From a checkpoint of a small transformer trained on Wikipedia: RMSNorm before each block.
MLP neurons of a small language model. Each row is named by its layer, matrix (up: input weights) and neuron, and shows model dimensions 176-271. Each number is 200 + 30 x the weight over its row's rms, rounded and kept within 0 to 999.
Before each neuron's rows, "fires after" lists the tokens most often just before its 100 highest values on Wikipedia text that the model never trained on.

fires after: " K", "K", "k", " V", " k", " St"
L6.up609,185,227,200,231,212,210,149,181,204,233,126,255,188,219,259,219,229,233,180,206,204,190,207,184,208,147,180,199,154,185,215,181,139,170,205,235,201,192,184,202,229,160,228,205,220,248,213,197,169,209,231,208,194,183,153,176,230,221,254,252,194,170,218,145,211,272,194,206,241,208,137,220,197,136,226,208,189,206,242,180,224,200,166,178,154,221,192,186,235,219,210,212,141,197,182,198

fires after: "\n", " |", "|---|---|---|---|", "|---|---|---|---|---|"
L4.up373,210,194,204,202,207,217,176,146,177,188,194,152,138,193,182,202,201,245,212,187,197,203,192,208,219,234,172,213,256,207,213,190,219,242,250,229,202,204,213,184,155,241,216,178,242,196,202,239,250,229,255,171,227,185,191,186,228,201,228,185,199,240,216,189,168,178,199,211,241,182,195,229,213,211,218,231,177,224,141,163,182,220,199,207,215,246,267,241,230,211,242,177,163,207,202,227

fires after: ",", " the", " and", "."
L4.up1958,152,191,186,228,210,179,161,205,203,136,220,206,197,118,178,212,219,252,158,163,193,181,209,250,221,189,170,217,230,173,185,179,184,231,233,235,187,207,187,203,177,158,203,224,231,228,235,198,208,159,150,130,186,186,225,230,229,177,172,155,205,234,219,195,179,222,186,227,230,262,204,191,201,230,218,180,203,255,184,228,207,209,235,224,194,207,252,208,223,204,200,210,176,179,218,174

fires after: "\n", "==="
L4.up805,201,217,194,173,206,235,215,214,148,227,204,156,183,223,160,218,208,178,202,155,136,211,240,213,202,162,165,199,184,280,183,199,177,218,168,178,174,213,230,221,202,173,227,185,169,194,224,172,194,186,151,161,235,192,220,193,236,201,196,180,198,148,200,208,223,204,226,159,226,224,208,199,226,188,261,208,152,205,167,211,228,266,205,223,197,172,194,249,193,193,180,235,165,225,205,267

fires after: " was", " place", " Sch"
L4.up530,229,247,219,196,199,206,126,197,233,157,245,192,177,211,250,208,207,196,200,200,146,219,197,167,206,212,246,182,215,185,172,196,210,209,180,181,194,257,142,207,174,154,204,175,224,247,240,205,234,272,201,174,236,150,232,218,165,204,209,172,180,246,197,217,155,176,205,219,199,161,149,171,159,222,194,202,197,182,171,172,168,189,209,176,251,186,212,239,213,203,175,200,131,103,186,223

fires after: "===", "==", " ===", " ==", " Sl", " ±%"
L4.up1261,240,184,208,218,162,161,188,277,199,163,166,212,178,228,211,162,185,190,236,178,157,199,210,211,222,178,205,181,136,175,230,211,209,199,229,194,224,234,214,224,224,205,181,205,206,186,195,126,153,203,198,178,168,240,102,218,208,167,179,199,200,232,219,183,149,151,200,200,175,217,224,195,211,152,222,283,224,170,277,223,204,200,172,224,159,213,232,207,262,202,217,230,239,123,184,115

fires after: " |", " Se", ";", "."
L6.up432,211,244,260,238,197,249,132,130,228,192,200,187,152,226,179,160,176,199,160,191,226,197,221,224,171,218,236,177,197,232,213,190,228,236,182,182,226,187,204,202,180,152,261,177,230,180,207,186,183,179,238,181,191,150,212,219,166,225,132,218,179,233,202,204,179,232,141,221,196,230,236,150,177,196,236,278,180,206,212,176,173,246,225,211,186,208,211,224,188,165,207,241,212,215,122,159

fires after: "==", " ==", "===", " ==="
L4.up544,268,157,212,165,180,234,174,250,169,175,147,175,208,191,153,206,195,162,210,164,156,249,203,210,206,170,169,227,200,129,223,187,190,200,178,203,188,179,168,193,199,217,197,234,218,222,175,183,165,237,167,220,167,209,219,189,182,211,208,173,172,181,168,251,182,242,211,241,182,179,222,173,183,184,201,171,201,192,258,169,179,196,150,116,192,205,173,140,214,190,175,217,218,181,251,207

fires after: " G", " k", "K", " K", "G", "k"
L6.up1031,172,152,209,222,177,209,208,177,193,109,208,203,208,237,208,223,177,210,160,275,188,185,192,198,215,145,201,221,183,217,203,209,181,176,224,217,205,201,179,158,236,207,235,205,191,197,225,186,194,221,189,181,210,235,186,175,211,204,236,221,238,274,214,240,203,207,210,176,220,215,146,213,189,146,275,169,200,222,198,218,234,237,166,195,202,179,180,231,199,221,197,225,214,176,204,198

fires after: "born", "–", "-", " born"
L6.up1029,150,243,217,220,226,166,207,213,224,170,170,187,206,216,190,195,183,198,194,233,238,198,219,244,210,240,235,197,224,241,246,198,184,210,120,216,177,205,174,249,170,176,187,200,214,196,167,215,219,215,203,205,217,250,221,231,221,205,188,194,166,194,233,205,198,153,192,203,220,165,163,163,201,217,244,236,225,215,120,220,205,205,174,172,255,197,142,195,193,198,249,151,244,224,195,159

fires after: "–", "-"
L6.up1378,219,200,203,204,228,236,193,183,177,207,115,201,189,210,178,223,192,195,216,153,165,196,174,200,227,201,259,224,183,206,177,172,209,129,181,170,165,191,222,171,219,180,198,195,192,165,212,229,253,237,219,219,281,284,198,194,189,272,199,180,172,238,188,193,171,140,225,203,218,173,183,199,199,201,238,220,167,234,178,202,222,168,156,207,236,229,192,203,189,149,206,190,217,241,175,253

fires after: " (", "-", "|", ";", " in", " |"
L6.up332,247,163,180,199,225,160,213,198,166,214,173,198,209,176,212,226,185,188,188,154,153,224,240,162,200,246,161,259,200,217,215,214,213,170,212,212,207,229,190,215,165,222,292,193,164,191,183,274,175,205,169,156,209,203,214,219,162,170,174,225,163,176,220,182,224,153,158,184,232,177,179,181,201,207,189,233,196,181,226,198,183,238,236,230,215,184,236,237,222,172,168,188,215,251,189,191

fires after: "\n"
L4.up1995,239,205,202,198,238,215,187,170,190,208,235,166,174,306,167,203,161,249,194,211,209,219,201,177,230,261,215,214,197,260,196,214,218,215,218,182,196,167,186,241,235,226,220,218,193,202,217,222,262,231,216,167,194,190,215,227,192,178,180,198,127,195,171,187,183,259,196,206,199,138,171,260,229,247,162,182,209,207,200,249,158,201,257,257,241,152,197,210,190,205,173,194,230,249,220,170

fires after: "\n", " t", " T", " chart", " the"
L4.up637,219,159,229,240,215,222,201,192,143,191,253,189,195,166,179,163,224,240,202,207,218,209,201,240,145,234,232,193,157,197,156,197,207,271,239,254,161,220,187,215,208,200,132,239,196,273,166,225,207,163,236,197,180,160,168,190,168,233,186,172,194,193,238,198,198,178,238,233,212,206,232,191,204,148,175,190,163,152,199,197,173,184,187,238,152,219,185,154,214,182,289,197,203,149,180,206

fires after: " the", "-", "j", " The", " El"
L4.up258,176,178,114,198,156,206,180,186,201,214,161,182,233,157,238,241,245,186,279,255,160,166,178,217,195,127,237,201,184,233,195,177,226,170,151,228,193,162,180,205,185,212,161,190,148,177,227,244,183,237,207,168,203,263,151,192,257,210,180,201,187,247,232,193,211,192,158,212,177,227,198,224,175,189,247,222,181,201,208,209,227,124,205,194,177,236,215,197,150,192,223,178,153,210,184,230

fires after: "\n", "==", " =="
L4.up1515,263,240,206,197,183,252,179,245,164,207,189,170,184,234,187,261,222,156,243,189,136,213,208,216,205,228,241,203,188,162,196,197,159,161,233,210,227,204,220,221,222,194,179,221,216,204,212,207,203,164,157,152,173,172,297,234,203,216,175,200,191,239,206,236,271,214,209,158,203,254,198,220,203,218,225,213,201,200,213,196,201,194,151,156,207,115,178,237,226,252,175,221,224,226,217,216

fires after: " |", "|", " "
L6.up84,121,210,196,227,202,212,218,163,163,197,192,183,181,209,190,195,250,239,181,188,213,190,215,244,234,144,202,218,203,271,204,274,282,159,195,218,252,217,190,230,251,251,240,159,188,268,154,174,213,144,233,195,193,209,231,180,210,250,241,188,175,212,195,169,189,231,201,207,248,170,210,208,190,239,139,183,211,136,207,172,222,168,269,198,163,212,135,177,290,217,164,229,189,119,224,187

fires after: " and", " that", " while", ";", " which", " but"
L4.up1248,209,162,200,222,145,200,203,197,162,222,146,205,201,203,244,171,199,162,243,173,198,196,260,229,158,237,190,231,183,209,209,159,210,207,206,196,185,201,196,200,168,157,196,176,205,235,205,184,230,197,224,194,138,207,214,218,185,201,227,223,219,204,181,236,166,125,198,203,175,167,165,213,190,209,192,184,201,199,227,222,214,198,228,229,189,225,175,232,171,193,221,170,146,232,230,165

fires after: " and", " &"
L4.up847,184,222,180,224,193,220,223,164,179,215,185,213,189,221,215,211,212,182,166,202,137,255,221,239,195,194,165,219,181,181,260,145,201,209,192,203,164,216,187,186,172,178,150,196,156,202,196,176,215,177,211,209,200,190,215,212,187,200,175,200,259,218,217,189,151,140,186,203,187,175,213,215,207,215,158,172,206,186,168,206,237,206,234,184,238,165,206,158,146,215,240,164,181,231,186,194

fires after: " |", "\n", "=="
L6.up1579,170,110,175,167,166,244,213,184,146,199,186,208,173,183,212,257,233,209,206,159,224,219,206,196,188,167,170,195,194,191,192,204,228,170,190,199,125,277,250,192,254,179,239,160,230,200,182,149,165,199,243,238,178,215,241,191,190,238,230,202,170,173,194,194,264,185,211,128,217,197,216,157,267,206,185,172,216,189,175,213,198,154,227,176,182,178,164,179,220,212,152,222,129,195,207,242

fires after: " |", "\n"
L4.up1431,231,206,229,186,175,234,162,185,216,229,204,165,220,237,162,193,213,181,220,138,168,214,183,177,184,193,197,186,178,227,224,174,222,193,140,217,149,199,198,252,253,178,262,220,211,207,210,207,175,226,220,222,212,198,219,226,171,195,216,229,192,204,197,228,182,185,242,202,191,150,226,247,206,222,223,226,180,162,188,173,165,176,211,190,279,183,219,235,214,184,206,204,205,189,160,209

fires after: ".", ",", " cont", " ."
L4.up203,193,169,205,213,212,187,186,169,214,177,186,195,187,214,153,140,189,199,223,212,194,205,207,160,196,175,199,195,180,233,199,192,231,172,195,223,258,228,231,217,250,177,236,167,130,243,161,228,245,160,175,193,258,198,190,148,172,196,158,191,193,167,204,256,165,221,176,208,207,169,203,162,161,240,148,236,203,182,164,184,188,128,198,229,226,256,189,170,171,179,233,185,155,196,186,175

fires after: "\n", "\n ", " April", " March"
L6.up639,219,200,225,207,290,202,203,174,235,164,170,181,131,242,238,233,249,176,220,180,186,174,222,192,218,204,190,205,136,174,227,188,208,203,192,178,236,213,180,194,218,216,226,209,221,220,229,205,230,179,244,203,185,169,234,182,184,210,216,208,167,217,222,165,232,157,193,235,153,192,165,185,214,177,196,188,269,193,174,177,184,216,154,226,226,206,192,170,256,162,224,240,238,187,178,243

fires after: "%", " points", " size", " (", " |"
L6.up204,160,251,284,211,188,200,242,217,209,168,182,236,201,188,170,208,208,219,185,233,173,212,186,222,263,199,169,154,182,285,209,202,198,206,216,238,184,213,186,207,186,243,228,228,233,216,202,160,126,182,199,239,188,214,197,192,232,224,169,190,182,218,200,205,212,189,162,200,208,168,141,194,183,181,221,185,208,209,208,179,266,227,190,234,219,171,176,169,174,239,179,224,149,220,211,208

fires after: ".", ",", " is", " was", "—"
L4.up832,206,203,230,242,196,166,210,193,194,157,220,221,228,158,185,195,212,194,221,167,205,170,203,225,223,180,190,176,159,207,228,232,191,203,166,220,183,215,199,198,226,190,225,219,178,172,212,251,193,216,205,173,242,144,235,258,172,167,236,166,221,192,216,233,170,265,237,252,201,195,262,193,187,259,231,160,199,145,236,233,200,190,198,230,181,219,173,209,201,248,189,198,227,183,185,179

fires after: ",", " in", " to", " Western", " of", " South"
L4.up1034,243,236,232,190,161,192,161,193,221,176,191,182,246,178,202,180,244,220,194,202,191,169,189,220,223,136,212,169,227,193,212,212,264,209,197,195,213,152,227,208,188,192,192,175,173,172,185,222,186,211,234,248,198,189,185,231,174,161,180,191,207,248,249,179,202,190,207,178,144,212,222,193,153,241,210,226,175,229,226,195,156,203,243,216,179,201,213,164,195,202,168,189,195,191,157,165

fires after: " the", " (", " The", "-"
L4.up1686,260,188,230,231,207,226,224,192,176,163,186,211,163,198,208,145,176,225,161,209,205,247,165,218,256,203,171,172,130,240,146,223,218,165,210,242,191,234,202,176,219,201,200,179,212,232,212,164,214,212,197,168,173,177,164,141,211,195,230,179,202,207,187,186,204,200,180,203,222,204,155,168,212,143,293,186,209,231,183,196,213,160,248,204,169,202,253,201,184,219,238,179,213,203,189,192

fires after: "-", " /", "°", ":", " the", "The"
L4.up1232,114,123,130,233,183,174,254,212,153,235,168,204,231,225,185,153,180,210,198,211,160,204,156,231,214,136,120,225,221,151,190,195,151,217,216,239,235,235,166,193,165,177,149,164,229,189,224,145,143,175,165,207,179,235,216,206,209,151,265,225,173,224,168,184,189,176,231,206,231,211,219,200,163,181,195,160,146,163,260,190,240,164,240,149,165,190,179,199,223,221,161,215,179,199,162,234

fires after: ".", "\n", " ", " (", ").", " \""
L6.up654,181,157,193,224,180,171,205,196,223,183,227,179,162,173,198,267,195,217,193,242,199,216,212,208,214,200,225,227,192,229,205,222,186,178,258,188,192,211,207,211,228,199,145,260,163,188,196,221,181,232,196,198,221,248,150,223,253,195,222,263,230,229,215,211,205,175,151,198,177,231,209,175,178,196,158,209,192,211,206,205,185,227,208,234,261,216,188,224,201,194,237,145,215,174,151,153

fires after: "\n", " bro"
L4.up211,230,194,197,177,209,228,170,219,218,144,202,170,180,215,177,194,251,204,168,216,120,200,215,196,225,201,142,172,157,185,169,187,240,223,186,199,202,185,156,229,236,218,168,175,197,198,196,198,172,225,202,170,206,179,228,231,137,232,201,195,192,187,208,240,175,257,201,216,182,192,174,150,179,246,198,154,212,186,201,228,198,186,224,177,233,257,198,255,242,150,198,198,154,207,178,204

fires after: ",", " and", " was", " is", " as"
L4.up951,205,230,218,235,249,180,210,197,178,150,166,177,151,199,166,243,165,216,196,184,188,186,229,171,182,171,193,213,160,246,189,214,165,216,197,188,204,220,207,188,230,197,220,233,187,176,198,242,184,201,202,168,210,117,243,187,286,219,250,214,218,149,174,161,256,173,196,269,204,223,143,175,237,178,164,192,188,218,200,183,180,221,184,157,147,193,209,209,246,233,201,194,143,181,158,184

fires after: "==", " ==", "===", " ==="
L4.up1530,165,209,170,186,216,252,183,209,231,123,148,213,218,202,222,186,256,187,234,191,211,257,212,173,215,175,155,206,192,215,218,227,170,231,231,167,211,212,268,220,234,223,156,226,176,224,194,148,145,203,210,186,215,208,246,247,145,203,203,226,210,203,200,202,202,243,209,165,141,219,155,194,196,210,213,219,231,190,236,230,209,214,184,205,185,193,207,144,196,191,205,177,203,168,211,186

fires after: " |", ",", " It", "==", ":"
L4.up1669,174,196,238,157,210,179,162,156,158,222,224,193,182,189,233,191,214,245,222,194,190,216,163,247,196,191,263,227,185,204,182,211,266,258,204,205,147,184,246,220,264,213,238,219,204,175,206,199,194,236,187,243,230,198,186,199,181,266,177,178,229,256,195,189,226,213,219,146,239,264,220,189,170,198,179,164,198,237,160,150,231,203,194,165,203,221,134,201,210,223,136,167,154,169,246,217

fires after: "==", " ==", " ===", "==="
L4.up1879,208,183,206,180,193,204,221,213,210,146,209,159,227,184,172,187,237,226,238,133,177,191,174,187,177,219,176,225,190,192,192,199,190,176,192,178,188,195,244,206,188,228,175,175,169,195,228,164,190,222,171,131,245,181,211,203,188,154,225,194,196,197,173,190,188,139,206,215,161,244,272,175,206,186,254,215,169,149,248,226,234,225,204,223,173,217,209,205,245,196,152,205,197,211,203,162

fires after: " |", "-", " (", ":"
L4.up1721,214,174,220,249,200,192,183,202,215,222,243,226,167,209,176,173,181,240,176,211,194,214,225,222,188,177,179,185,171,190,238,216,218,203,263,256,219,252,202,185,226,160,180,221,218,246,198,149,203,197,190,253,174,200,240,140,227,187,206,225,229,234,178,200,169,160,238,195,219,190,218,183,213,145,155,156,185,210,173,210,227,223,236,217,190,157,188,197,203,232,222,206,254,176,142,248

fires after: " and", " or", " but"
L6.up798,242,199,212,203,190,192,234,208,217,227,190,207,214,181,246,227,220,188,201,148,209,177,276,206,197,231,108,198,210,135,244,169,195,210,239,199,215,200,224,189,187,224,198,196,209,160,237,186,146,181,184,195,197,211,161,216,167,126,226,138,246,213,165,242,190,148,236,224,207,223,217,203,192,199,216,169,180,236,234,232,234,266,257,209,204,178,222,197,172,210,186,194,202,203,199,219

fires after: " |", "|---|---|---|---|", "|---|---|---|---|---|", "in", "|---|---|---|---|---|---|---|", "|---|---|---|---|---|---|"
L6.up219,229,178,244,162,234,249,184,142,156,194,165,236,180,201,185,173,210,229,197,174,224,158,225,170,247,194,190,204,131,275,188,198,205,174,198,159,188,189,185,227,159,196,250,168,251,168,191,183,212,197,243,212,168,143,222,176,241,243,229,225,243,202,230,205,196,221,172,157,159,206,205,152,220,262,214,254,216,234,174,180,193,262,201,221,191,239,246,217,222,173,198,180,150,225,227,187

fires after: " |", "\n"
L6.up188,208,168,195,207,232,217,170,148,194,200,162,189,174,173,196,226,210,221,172,162,179,159,187,127,236,164,195,244,138,172,214,213,247,207,190,166,192,194,206,222,194,214,192,204,117,221,202,214,197,179,181,160,235,220,201,206,192,186,177,175,204,151,174,239,246,173,131,180,138,230,178,172,229,261,131,218,244,176,214,221,240,234,168,183,188,221,179,243,254,168,188,213,235,194,145,191

fires after: ",", " and", "."
L6.up1095,210,187,248,229,155,166,227,213,180,191,207,214,270,146,185,251,221,243,152,183,178,181,233,184,163,180,193,185,229,141,209,210,197,194,205,180,90,215,223,146,229,181,209,196,134,193,215,180,189,237,167,165,215,199,151,210,259,133,198,184,209,220,206,208,264,131,167,177,167,238,209,197,151,244,227,195,191,224,213,247,197,228,256,247,203,226,214,174,191,236,197,234,161,133,162,181

fires after: "==", "===", "====", "e"
L4.up1718,190,259,207,218,157,197,239,202,168,217,164,186,196,171,172,231,238,186,256,247,188,196,145,231,190,208,204,223,189,205,175,198,206,209,203,153,194,188,204,235,219,209,175,190,204,171,188,194,218,205,210,130,201,210,260,168,188,189,195,215,178,181,182,202,200,221,170,190,208,171,207,160,195,160,222,258,219,125,192,174,221,220,160,170,169,193,164,193,167,198,193,221,257,190,227,203

fires after: " as", ".", " is", " and", " was", " became"
L6.up1983,152,207,215,192,235,185,169,222,222,177,214,230,183,253,213,213,189,225,178,148,207,177,177,193,203,172,222,184,179,234,199,246,174,213,219,178,178,265,221,198,179,183,214,239,190,180,234,201,195,207,156,185,210,166,220,184,218,222,210,173,220,219,226,142,251,160,247,98,223,190,176,233,229,194,219,228,192,156,221,217,168,185,215,225,209,182,167,197,190,236,210,166,164,176,227,308

fires after: "==", "===", " ==", " ===", " the"
L6.up1619,196,166,210,201,200,200,216,217,160,212,179,172,202,188,214,195,164,175,170,158,148,167,220,210,185,185,137,209,173,211,267,244,230,243,193,217,194,170,249,180,240,210,198,176,152,152,191,126,185,221,232,184,209,219,203,185,244,208,255,187,202,152,180,197,246,201,185,182,177,224,251,197,210,247,224,200,191,154,237,191,210,171,180,243,184,118,229,210,249,238,250,264,180,148,234,151

fires after: "==", "===", "te"
L4.up189,154,218,141,196,179,233,226,190,209,181,185,223,162,218,163,178,222,179,207,184,180,215,250,239,205,213,173,234,186,161,235,200,187,264,223,167,216,171,249,189,231,159,249,254,200,186,208,152,213,203,180,193,200,213,245,172,183,201,211,204,195,187,147,226,193,182,230,239,173,206,200,230,248,180,210,154,212,184,229,141,249,219,172,222,183,156,214,201,239,217,190,173,219,203,199,186

fires after: " ", "%", " 0", " (", " 1"
L4.up1179,194,231,204,191,247,211,229,146,156,235,173,173,185,155,179,169,196,194,175,177,254,256,193,242,211,158,209,213,198,210,252,186,179,175,212,184,209,219,151,215,173,148,206,250,197,240,170,215,132,220,147,213,199,242,187,159,201,211,251,223,198,144,214,199,185,178,225,254,256,204,162,209,217,235,228,181,193,203,189,240,227,239,218,214,222,191,132,201,216,242,190,217,190,185,260,204

fires after: " (", "\n", " \"", " ", "-", "=="
L4.up1787,215,196,153,257,186,212,245,187,127,212,209,166,182,185,261,171,180,204,164,191,227,237,205,263,205,165,128,183,199,170,230,197,175,212,226,218,221,206,226,178,252,173,161,208,219,177,250,172,205,205,155,207,209,245,215,241,256,203,197,184,178,217,169,210,194,184,172,235,251,195,181,224,172,214,251,228,216,202,187,198,182,191,231,210,225,195,170,221,220,218,176,254,236,201,196,212

fires after: ","
L4.up355,236,232,148,241,155,213,226,187,182,187,224,206,202,167,184,220,238,210,211,225,187,162,203,206,193,201,214,211,226,230,182,222,224,182,178,173,168,168,191,192,175,155,194,186,182,165,186,182,155,176,142,176,171,208,146,207,230,163,181,213,143,212,181,228,172,211,247,208,209,231,193,213,210,226,209,119,186,207,162,200,175,199,205,234,163,204,187,188,188,221,189,258,193,180,179,176

fires after: " |", "==", "\n"
L4.up1082,172,199,196,250,216,210,139,147,146,182,157,216,219,233,216,204,248,232,230,158,268,204,257,217,199,176,231,188,197,154,196,200,235,203,228,259,202,176,238,205,208,260,261,138,210,236,186,245,141,159,218,194,238,149,231,253,205,204,187,205,230,249,216,193,218,239,191,217,145,237,246,221,226,214,192,190,190,207,254,186,154,240,195,190,159,204,180,141,252,286,174,237,220,186,200,194

fires after: " |", ".", "==", "===", " ==", " ==="
L4.up1846,231,208,178,155,220,245,193,249,161,235,147,162,192,181,206,199,158,187,199,161,185,174,269,191,210,189,215,257,184,169,199,222,206,230,190,198,221,253,211,184,248,151,200,219,215,189,216,181,164,197,223,188,224,199,243,204,207,194,198,265,194,148,154,174,182,207,193,235,160,192,226,208,196,221,192,210,228,178,171,230,221,192,228,141,212,184,177,163,233,218,118,218,183,233,214,187

fires after: ",", " and", " with", ".", ")"
L4.up1739,210,217,240,184,230,160,200,173,128,170,219,198,218,105,213,226,181,186,225,183,214,156,175,239,208,141,172,184,205,264,183,184,178,228,196,205,188,130,222,179,146,209,208,212,224,228,156,202,198,209,184,156,202,194,228,248,202,164,231,219,222,195,252,179,245,193,185,188,240,270,190,230,254,232,198,180,194,231,227,235,202,185,176,222,176,185,218,217,226,267,207,232,192,167,213,198

fires after: "\n", "=="
L6.up1353,221,186,224,202,189,256,201,251,194,188,260,234,247,198,190,167,213,210,203,189,142,212,208,218,172,201,186,224,221,167,213,183,229,236,201,239,176,225,230,202,203,233,173,223,208,206,141,203,209,189,207,153,207,225,207,181,223,212,184,170,225,255,162,225,210,232,235,144,208,182,217,223,185,237,245,194,194,235,150,195,181,147,226,233,205,174,197,198,226,173,255,211,189,145,221,163

fires after: "-", " Al", "Al", ","
L6.up656,193,230,226,177,216,168,182,210,224,143,220,182,199,215,206,194,212,222,204,194,172,264,202,211,151,215,214,223,259,211,182,202,241,196,178,187,207,212,216,213,189,178,159,135,224,176,169,169,165,180,193,217,163,219,213,236,231,202,166,212,213,229,196,216,193,203,244,174,228,194,218,184,208,189,214,242,162,158,232,186,225,183,188,169,245,245,105,192,180,233,161,193,237,211,168,204

fires after: " ", " 0", "\n"
L6.up407,146,184,211,230,183,210,143,176,143,190,229,195,224,166,199,225,190,184,150,210,119,272,218,232,221,222,240,226,186,245,229,199,192,219,199,211,207,202,221,266,150,152,176,213,203,183,258,195,172,201,197,203,171,193,207,192,228,197,192,201,186,180,218,200,127,183,197,206,226,196,210,231,206,234,211,211,242,152,171,215,181,170,227,184,180,224,179,174,239,234,192,215,201,157,203,231

fires after: "-", " Al", " K"
L6.up1755,178,189,226,189,275,253,257,158,193,171,174,162,165,192,214,246,262,207,195,216,279,222,224,202,174,193,224,199,223,170,139,195,202,164,133,169,156,208,278,152,209,155,197,158,139,206,195,156,148,153,226,187,171,222,204,209,199,222,173,192,228,214,165,180,195,200,205,216,153,195,145,169,207,189,200,202,176,161,211,225,201,183,179,196,215,182,127,163,223,211,123,183,218,131,196,190

fires after: " of", " in", "\n", " by"
L6.up1081,166,196,171,187,189,192,190,166,196,235,230,202,236,172,206,202,231,208,221,170,220,206,189,160,237,255,209,223,169,205,219,192,262,182,198,217,205,236,198,200,194,170,204,207,200,227,243,187,164,202,211,188,223,186,181,180,172,196,214,188,185,220,202,182,195,207,177,210,189,188,193,183,212,187,179,212,188,187,222,219,211,208,167,178,162,198,161,204,262,188,186,197,188,163,157,153

fires after: " was", " later", " been"
L4.up2001,253,192,167,210,212,223,253,213,188,210,207,181,208,196,230,191,199,231,202,170,120,181,190,219,191,199,193,189,190,204,217,172,242,207,176,156,132,226,191,220,188,197,162,191,206,158,215,168,238,173,185,167,194,134,236,198,217,212,225,182,242,199,201,179,225,128,188,282,179,174,202,236,194,194,194,199,242,177,231,178,179,235,188,184,186,199,224,244,204,227,201,234,138,187,203,259

fires after: " |", " ", " Total", ":"
L6.up207,121,237,213,205,169,195,170,261,216,186,173,191,176,203,137,166,171,193,232,207,188,189,209,260,187,217,266,225,187,175,200,163,217,241,201,161,194,232,175,189,250,175,196,145,221,224,161,174,245,133,234,120,128,216,249,199,229,224,166,228,189,174,195,242,187,175,220,175,228,207,233,190,189,195,201,151,245,225,223,134,158,195,218,221,184,183,185,207,260,194,239,227,184,196,186,188

fires after: "===", "==", "\n", " ===", " ==", " as"
L6.up575,209,195,221,170,253,204,214,176,221,158,161,164,175,214,230,170,238,243,226,221,177,210,239,216,191,157,232,212,105,201,201,178,173,182,157,194,279,192,198,280,156,200,164,137,182,191,182,192,228,219,149,183,185,199,211,232,181,208,224,226,203,197,206,188,242,202,197,163,165,199,199,234,203,239,181,209,225,203,186,191,234,176,195,156,172,162,180,194,189,253,258,200,216,190,162,230

fires after: "\n", "–", ".", "Early", "-", " No"
L4.up1250,196,233,170,223,229,235,207,203,250,208,183,157,156,212,196,219,180,195,255,236,196,243,197,201,247,223,185,209,201,140,186,153,231,136,236,215,181,189,185,183,196,209,176,184,188,177,199,185,168,202,161,234,229,285,260,162,214,177,176,225,213,237,172,182,234,158,252,220,207,197,186,183,172,181,187,204,133,197,143,187,237,205,218,215,167,166,207,217,225,230,210,206,261,222,206,227

fires after: " is", " was", " been", " also", " be", " were"
L6.up1631,225,205,237,201,181,242,255,206,156,180,225,200,207,191,203,230,215,184,227,241,149,197,174,221,244,218,185,158,192,243,127,205,196,254,155,162,165,222,183,220,235,197,199,211,211,180,179,114,243,217,183,160,213,194,199,217,196,229,221,168,184,127,185,182,213,160,194,204,206,173,172,214,236,184,227,196,154,133,246,218,208,204,190,163,241,163,196,188,201,204,163,206,177,184,214,235